Part of a small language model's weights: biases on query, key and value, 184M tokens.
MLP neurons of a small language model. Each row is named by its layer, matrix (gate and up: input weights) and neuron, and shows model dimensions 0-191. Each number is 500 + 25 x the weight over its row's rms, rounded and kept within 0 to 999. Numbers have three digits each. A neuron's up and down rows have the sign that makes its largest values positive.
After each neuron's rows, "fires in" lists the words (lower case) most often at its 100 highest values on Wikipedia text that the model never trained on; "fires after" lists the tokens most often just before its 100 highest values on Wikipedia text that the model never trained on.

L7.gate133:471500533525486543517498534500521479529483547508518477493536480521527499508478467493491502513469541495508479500523510449480471487562500467469438498489460530490485478486489467471446549476536507497485549487516498504509526528473516501518475488492503507535486520527515508502506507438545476469451479523521519531486472490471513491516508497536509488492480486517453478485547453481498501460516497482473435485491540495479510493487505536516497478452483509496488526531477512511489535507503509510514496518496490518496512487537485521503511440526510497508518512554522507487570485528478530524
L7.up133:493541495507517521479461486511507509487527468478488458488521459505473485507490501495493495520503510493507484523533534489470506527553463467478574561551508509493494501514482525493475485483520482508481518502501459496484493533507521488476501558484469514516534505491498450525508499493573462501510478472472489484497492507469509518520566488514514475495482525506479518519529482502461515479481495469462484478502477484446469485476515499543520496470446479502529489532500502498499515518532480471526546506514502528483527523513543504449477529504507526490543483541480518504553526456477467501
fires in: "the", "they"
fires after: ".", " in", " at", " In", " on"

L9.gate270:537481523494522511489496503492478517480533489483480490425475534494539493496523437493489514515485491463475469454506494478516480507495539498508498523445468492514508517545471535540514476509522489485525498546470498545492514475489498505509500487506516500481512477535476490506535521490473497499465508527546482503506474515483511492517490522483493480533474479500511476542466513449481454528522483487503490449488506488501472534525489487505518466470491483522544503474442502565496478493472483462537515496495496537534519531485557511465546510472507508486527554458519513495518519467493542500
L9.up270:510493535480522500475448513494506490503527458494510577495507516508560523518529526472513529509538495480450475467491467480471490514499494475478514457526466532504533497484513475516492504514482480549508551483482540530477574505518441460513487458523509487484496483517501503510445453537517469484463523526521515486495514540491481493510501468496495513487494500523535514485494517509480450500530481488504444509508515473507517513498508541513474511498536520497526496501499484499483494493494522472494505480511508458471479524491501474547445505467492519499464524537527507472455483541493473504
fires in: "railroad", "railway", "did", "contract", "details", "rail"
fires after: " R", " d", " r", "r", "et", "-"

L7.gate74:497503523458509454425500528502509509514520568507428480482495485491468524512457544504487484535485479532484478441492510468493528476537507501486489470521502520463527522511508520492534515498463490496508537520510473518518471451528519450491495434495483487471517510515529495496487524524536504505539510482512494514494549534497530502494532518529522520489473503507463542508497446485491547480484480490458554496510502441497491510497474477497516518490467489523523496526534504505515506490515500482506478491488478493477495460497510480502508491541546489509504556516489477479534510528462510503
L7.up74:530538538507504472483473509537516505475529529507451510476474519452467507484430512534487501512551521490510485441475517444501520519496519519512491465530502472505500501546514524488533505496495477459504484501509502484490467480516477492525476445515484495537517484526468538512565538517508528522497490508529490501538565480513468469520528473504531528543468508538503499515526479481507479479494494520494494514534476503505474509541517487507489466480519519508560513523527483477494539514476492448504478521515476469534482495545473489495493494466511491519526491515510475476520489477472539521
fires in: "more", "most", "mm", "much", "modern"
fires after: " m", " c", " M", " s"

L11.gate490:448490524506526536531479526510513508507502512487475492518498477508552495503529501565506497459500445475468508497471474469520500510514545472476485522535496512470523475451495524532482477482507507466494542521491477490541483518489530500497512493496465496497513541527451485479508497469512479496498504475526527518522524520497493494501509539467509507567475500480515508516492511518501494461436530500494493513524509542511490467486471536483464506447486509504476491518541506484508523487508439500501477527500499489495462524520460530502482542496480516517440518548540522529534471490482548454
L11.up490:472459521500488467491547505479499536504511478461469477482479511492498507508499453487483504488508518507520517411514487509498480505511530497521558516499494516523515515527504524515486546487466485487517465489517431520520488499479491491507526532513477524494508524513483513525535441512535519495496546534484540488505485500461490514466542495482520527475478529506499501526485491492485489505483472451470490472473435521521515484493527562530436491461523550486476488547487476517483500494492503498511469492496508517502515552502517489516438503506544476451515502495506479533536513493509506499
fires in: "he", "she", "this", "who", "had", "and"
fires after: " S", ".", ",", " Th", " B", "H"

L9.gate113:474493492463505485489456504519494559546513528498439540526487507496503548517458530581508459473482517514476541474493492462506474522490527490468479545482500501464560516515513497483499511544521494490485496527490487511483473505489498541488558481496515517518534517508475484524516456471496556510477511481535514522483533469507501513499470511457497542470484498503496491511490495431487492501490540492484538506513533515476528530540479461499477486537532541513537504492492502514519495504531462533535489510504498514482533514515519483522521467499512485479473493470490508503497540516488463508
L9.up113:516521482453475464552453502496500520501495483510536543487466530511517507496506464503499497513514548510484514472507478503491468501497526476495474526516473500485563522563543499524508503518505535519499494472529520465523508510501506486503519460508566476520481493488453513536559499479487517484495501442492520539490501511466550486505442455496469486496500499540490486533500509477482483460530502443498500531509531450454483500537479499492501530497463492483535469508509470516485514503496462533478497519484475523512554541501543506481542489504485527532494497489511514509509519518506494527
fires in: "more", "most", "many", "my", "success", "massachusetts"
fires after: " m", " M", " s"

L3.gate299:494488534463461505482496462473542490497496515507515468490523516499502452499572503475482472532508517536502493497475496514476527509502512488501534481522509487492504523464480499507562478491474462509472506514511477506463480504524443496524498501508482491508509480520518504505475476458495482493496545518497537531527529476503499501480572486550492499475509508511491509490494475487497552512474534510457519506539526498492501529524504516525529451508500506503493507503518488495461518490489437567487491538514487554485518505524530533491445486511526489470480458453484463561510479558509486499
L3.up299:459498500484486517447496469516499488528491481483482548473492499543511503481525522510448489590514510529444493504479518498482456515516491485462531540478532484488530503480492502513513505550513474521510511493487494519453497489493477438514515491489487466515480489468514474514514458519526538470486454507477495533518509490498485524539544475531548504515503509474504482519493503550488462524485476507449502482523526508490482513498536506496500517516492541525521514473554507511483459478464487467467494509491486507509499462513550509505495470442502517490452446504486490523514497517473490487
fires in: "stamps", "campus", "championship", "sampo", "example", "championships"
fires after: " c", " st", " C", " Ch", " St"

L9.gate243:462518552482517523537522520536473517487503518505518498492472490464522461496508503498470499544499488499474509526482487476532512539446545494464499482430537535514495564505478481569516497476522498494498490488509464525482536504476525468477505494513472507524470528494463477446477476509513543508523497512479483566511465508519482492495528481465510520479478480506499514500479466503504497543451470473500519514524516526478479522543496477514505523496496509528490509496488525520499536522546466511476520536567490499490457497522499563526508489502462503480485504466508514510526502490497507479
L9.up243:503480505507523529512527469517482525497561504526510495481503500481499538541522535509503451541502581444476449464501505473494496502480471477536522501464454454470481509467481558514526484524479493476453484475519510528489483515518486494521525526511502527513514541486494506538510472536499497496537495509511542495542464479456508523542500500476517484509524530472526522521494478495484522546493521474519491521507494502496515504501479492461479516511515516519478512501506488453447503495477510513472512460550510467528533497480480513487514489440539557504514506468517500503503490504513540503
fires in: "state", "states", "structure"
fires after: " St", " st", "r"

L12.gate230:437517519508516527501465473494530511544476441482508505492522482484548503463508479528528508466540463518493492431529469526516515493464551535504539482517491512510472509487478481465496489462503482529493514499461488504510515527495515481496490487540478462479436527487468486479520458471457443520482519506544505499511490463503492486514544467520524537500469515525514478498530474468534487528472496517485490528549516549510489477499526510472489489459492531499499516483523523552513526498513495509524481534476507516509477485488495539521494536526474510524515471493509499484517521470497540493
L12.up230:478489466449488431541460473473507526493500501502457514522512511515474417496531520458526514483485538513539511496517473489514484457506499463509522513488539477463518503508510449527493484455508510530527504512484493485511487592528489533503489526474513498496532470513534506500532536508489463506474473477500542489490490520467518513511516510475485501485522490476507560490514492493480516489483546469495521484525488493465502480502436538479518502489468472487530532501502493503528453462534510526493514492474511461494506469475500515500500495515457534520459503486528499496522497508482472506
fires in: "had", "and", "has", "which", "but", "who"
fires after: ",", " and", " who", " which", " that", "er"

L4.gate30:471502492463504513477491529509490504519469503500479463471496474508496497522504488496482508480502475505499502511494492536527515539477482470512508546472516484473458514523507511478522440456497519533490513532463513516539507488499463528513460469484457454508541504527503481479493537505497515515542472520436502481494460488501489501480486529503517473505475484483503515504458491484515483520466467469525538486516480499527536493514530530548494536473476540538553501505498498461482473498508510527516477401503499494505500490498533469491458556514509457504520507505535489511492489482496527429
L4.up30:481498514497509503510518525493519485541470491506494482484475481485481486504504501508475489482515485516529511537525554513518510541512471484522508498512509496445456510522489494492522425444472522504506503549453547519553517527535481513537462461536496464476547486513534479465494519483497524514539472501466507463500447517538475500490472546517517478484468519498495483510494503509492528535453496506491523467519516501548542470499524516540517509465472513530522503495493470482478479452513510511511502434517508521509475518481502480518473547519508519504477475509517479548507498487532505467
fires in: "when", "after", "aporhina", "stephen", "china"
fires after: " w", "h", "ep", " W", " A", "c"

L7.gate430:501514539489472482504506548531499528512493554507497474507542480520520542531491512503485458497534523511503498499511509485549519493482538486471478510495500506531546497511464481492494514536520439530566487499477471509524515487462465474500515535515526458503481464500509484522492500533523464466467514499521520482498491490470521523494447461491465507518516505481479486504519442475540499492518496527521518481507515496522483498501500505529475439481497512499458501505447482554514472485487477524485515548516479514507465479505547469475499507463529495513489506525512426545508522532486533509
L7.up430:462487534500503477508496488517488467476488509466490474434554490485500512491477495484509467494579461531501458463546484501485505515515545482482532522506508493422468540511513530497501507495513473486555498469525511524509491499491521535492557518502547447483503512487498486514489472520482507478491471503480462527478538503503487490481521493433483517533538486503502489498467485491468498498487466475485476490493480494509479470526461499492499481482482492504487497511481539482510509501513540464487481541536485533488475495512517490451523575483467471483503500505498508489456502453522500482
fires in: "district", "details", "dimensions", "dedicated", "development", "daughter"
fires after: " d", " D", "ist", "o", "et", "au"

L4.gate214:532500512457532478499515481541499484542483493506490512499496491514538442477517496492533505509481493553508473465497495497491505510531477502543508463469546528517494506482491488485491510416501543516494507520469506476486470508479488521514478495504557468518526507525541495475444504505507494495510476482496483526509437441494509481477482519532497474459466521487488496502498511491467561498503513526472447492534558513509504475522527477531461520499507533493533550518496531480508490536532498466484546495526500540480474522501513477526520541519513478466474469495503514511476509521498495472
L4.up214:531499528463513479501497483520489472523467493510507488478494490518536436491510483506501508532471507556522477441502512513482530510520482493532511441457552533527479510524463517495493505435507531495479505506459510473520492514487510537502470462517529480538523515533544476501466502527530502494510484504514499543487439448520479499493505522545485462465479522504505530525508513498468533509504481554454457488535555521495514493520517505523446508487498520496556547495489512490491508512526491480491530502527494517483489539497508488502503535514530488469494476516493513526493546479499482492
fires in: "when", "north", "stephen", "johnson"
fires after: " w", " N", "ep", " W", "c"

L4.gate85:511492500489485517515500494483508492592502494449487473451519459486501514525519497485520510469521525499483501525452483507522492537441525461531501484471534530522475524496489483501532458464491559501515487508486528500500534479492498522480493538470487470546519512544508492507481495508513519540502518515478474474506459502525508488515501558483498513501503494478534486517495469486504507492497511506463483484565499490518559502511493510558500535499485524497553540500564498501514522471502505530531524462526519474506498484470514538498496547529498501491505457481529477534458490495474476482
L4.up85:509478490452496497454544517478533492531478462494515497483479484513478444498495458460482489488446500523459501495506509503548492511483494492562501494463490515498500510490499532489479486507477517498508514533472504493503465496478440528521515450516531475487527497499532499497504507471496504530459477530490474510552499526501480502489456522495510484482487456507512499470473489478500550503481497516494470467478497498565529520483493537521494479501468494539521490503538559463489500482540481523507552444528522490491520484452490485498534545527522507520543472493490519552498495452495481502
fires in: "when", "with", "stephen", "smith", "china"
fires after: " w", " W", "m", "ep", "w", "c"

L9.gate405:516483486509508458525521497509505522482485492512547549489500494505526519523464472506493542519507531454477503556482464492495513493460504534528497484504490472492487494469516507533500488464501457510503481521521480516466546482475528529565545485495512478514489510504489540475520474488534506507475513534515525530504473489531508501487496470464455497508483492522508493479515459518510472499568499465541517518452496517499486524525500489483455501473521519511511516500470514513468476487481489447528508503457517494513612485545508507493498525494460482526518525482497531465528515511501514526
L9.up405:472492502486479474496490504498482485506530503503486534468484496520493504458537500503523480475486475500534470459519540513485483494447498492466523526515496534496508498526500465490565491507522550466522474473500514514475498506481485479491457468515479497540559471492489517494485499527487519503515477527531451502544448572511487523507517517479492488537479515486494528533497522483539508496485529493550516498528495499474443524498498518486517511460510476482524508507511501523490576525518488482537508523562504517502515503492486508512526487440487471503504511548523539510531522546457534486
fires in: "water", "railroad", "railway", "details", "rail"
fires after: " R", " r", " w", "et", " W", " K"

L3.gate180:528492479534518498484547512500520523516506502511509494488483447502502509511485470522479492524500478489523486511496495487544553577535499493487494480475545493517509499466557535514461502484447436531486491452484519499463512478475506450485503475468535513456541506523477437519497506461475518493491509480483521491464470507489508533463516489495512461503499477497528484465469465504475449470501482521545485516501497531527494566518509513492521503470498494468482495535525487512497495493484489493445511507445500472502501509504527503503493484499514497535506484468475547503534474521512527532
L3.up180:527484512491503520549540500515497522518455492509522452533513512521480494485484503506515499492458474502498485451473494551533552525497510520493461511484549536545517483499534514521514474482471451490481517500482549443466513521502486469486531474514518487453534515472453493517492496508457480512499488511441455475513529491489489490442480450507488475485487492524509506470462475538464450462507468496516512535506483520474498512507458503488483507519507521496506508545492479485527526485475475508484474485469544530494510496498497498503474477506484488491469454511492548472549530491490495502
fires in: "football", "player", "played", "play"
fires after: " f", " F", "all", ")", " sh", " he"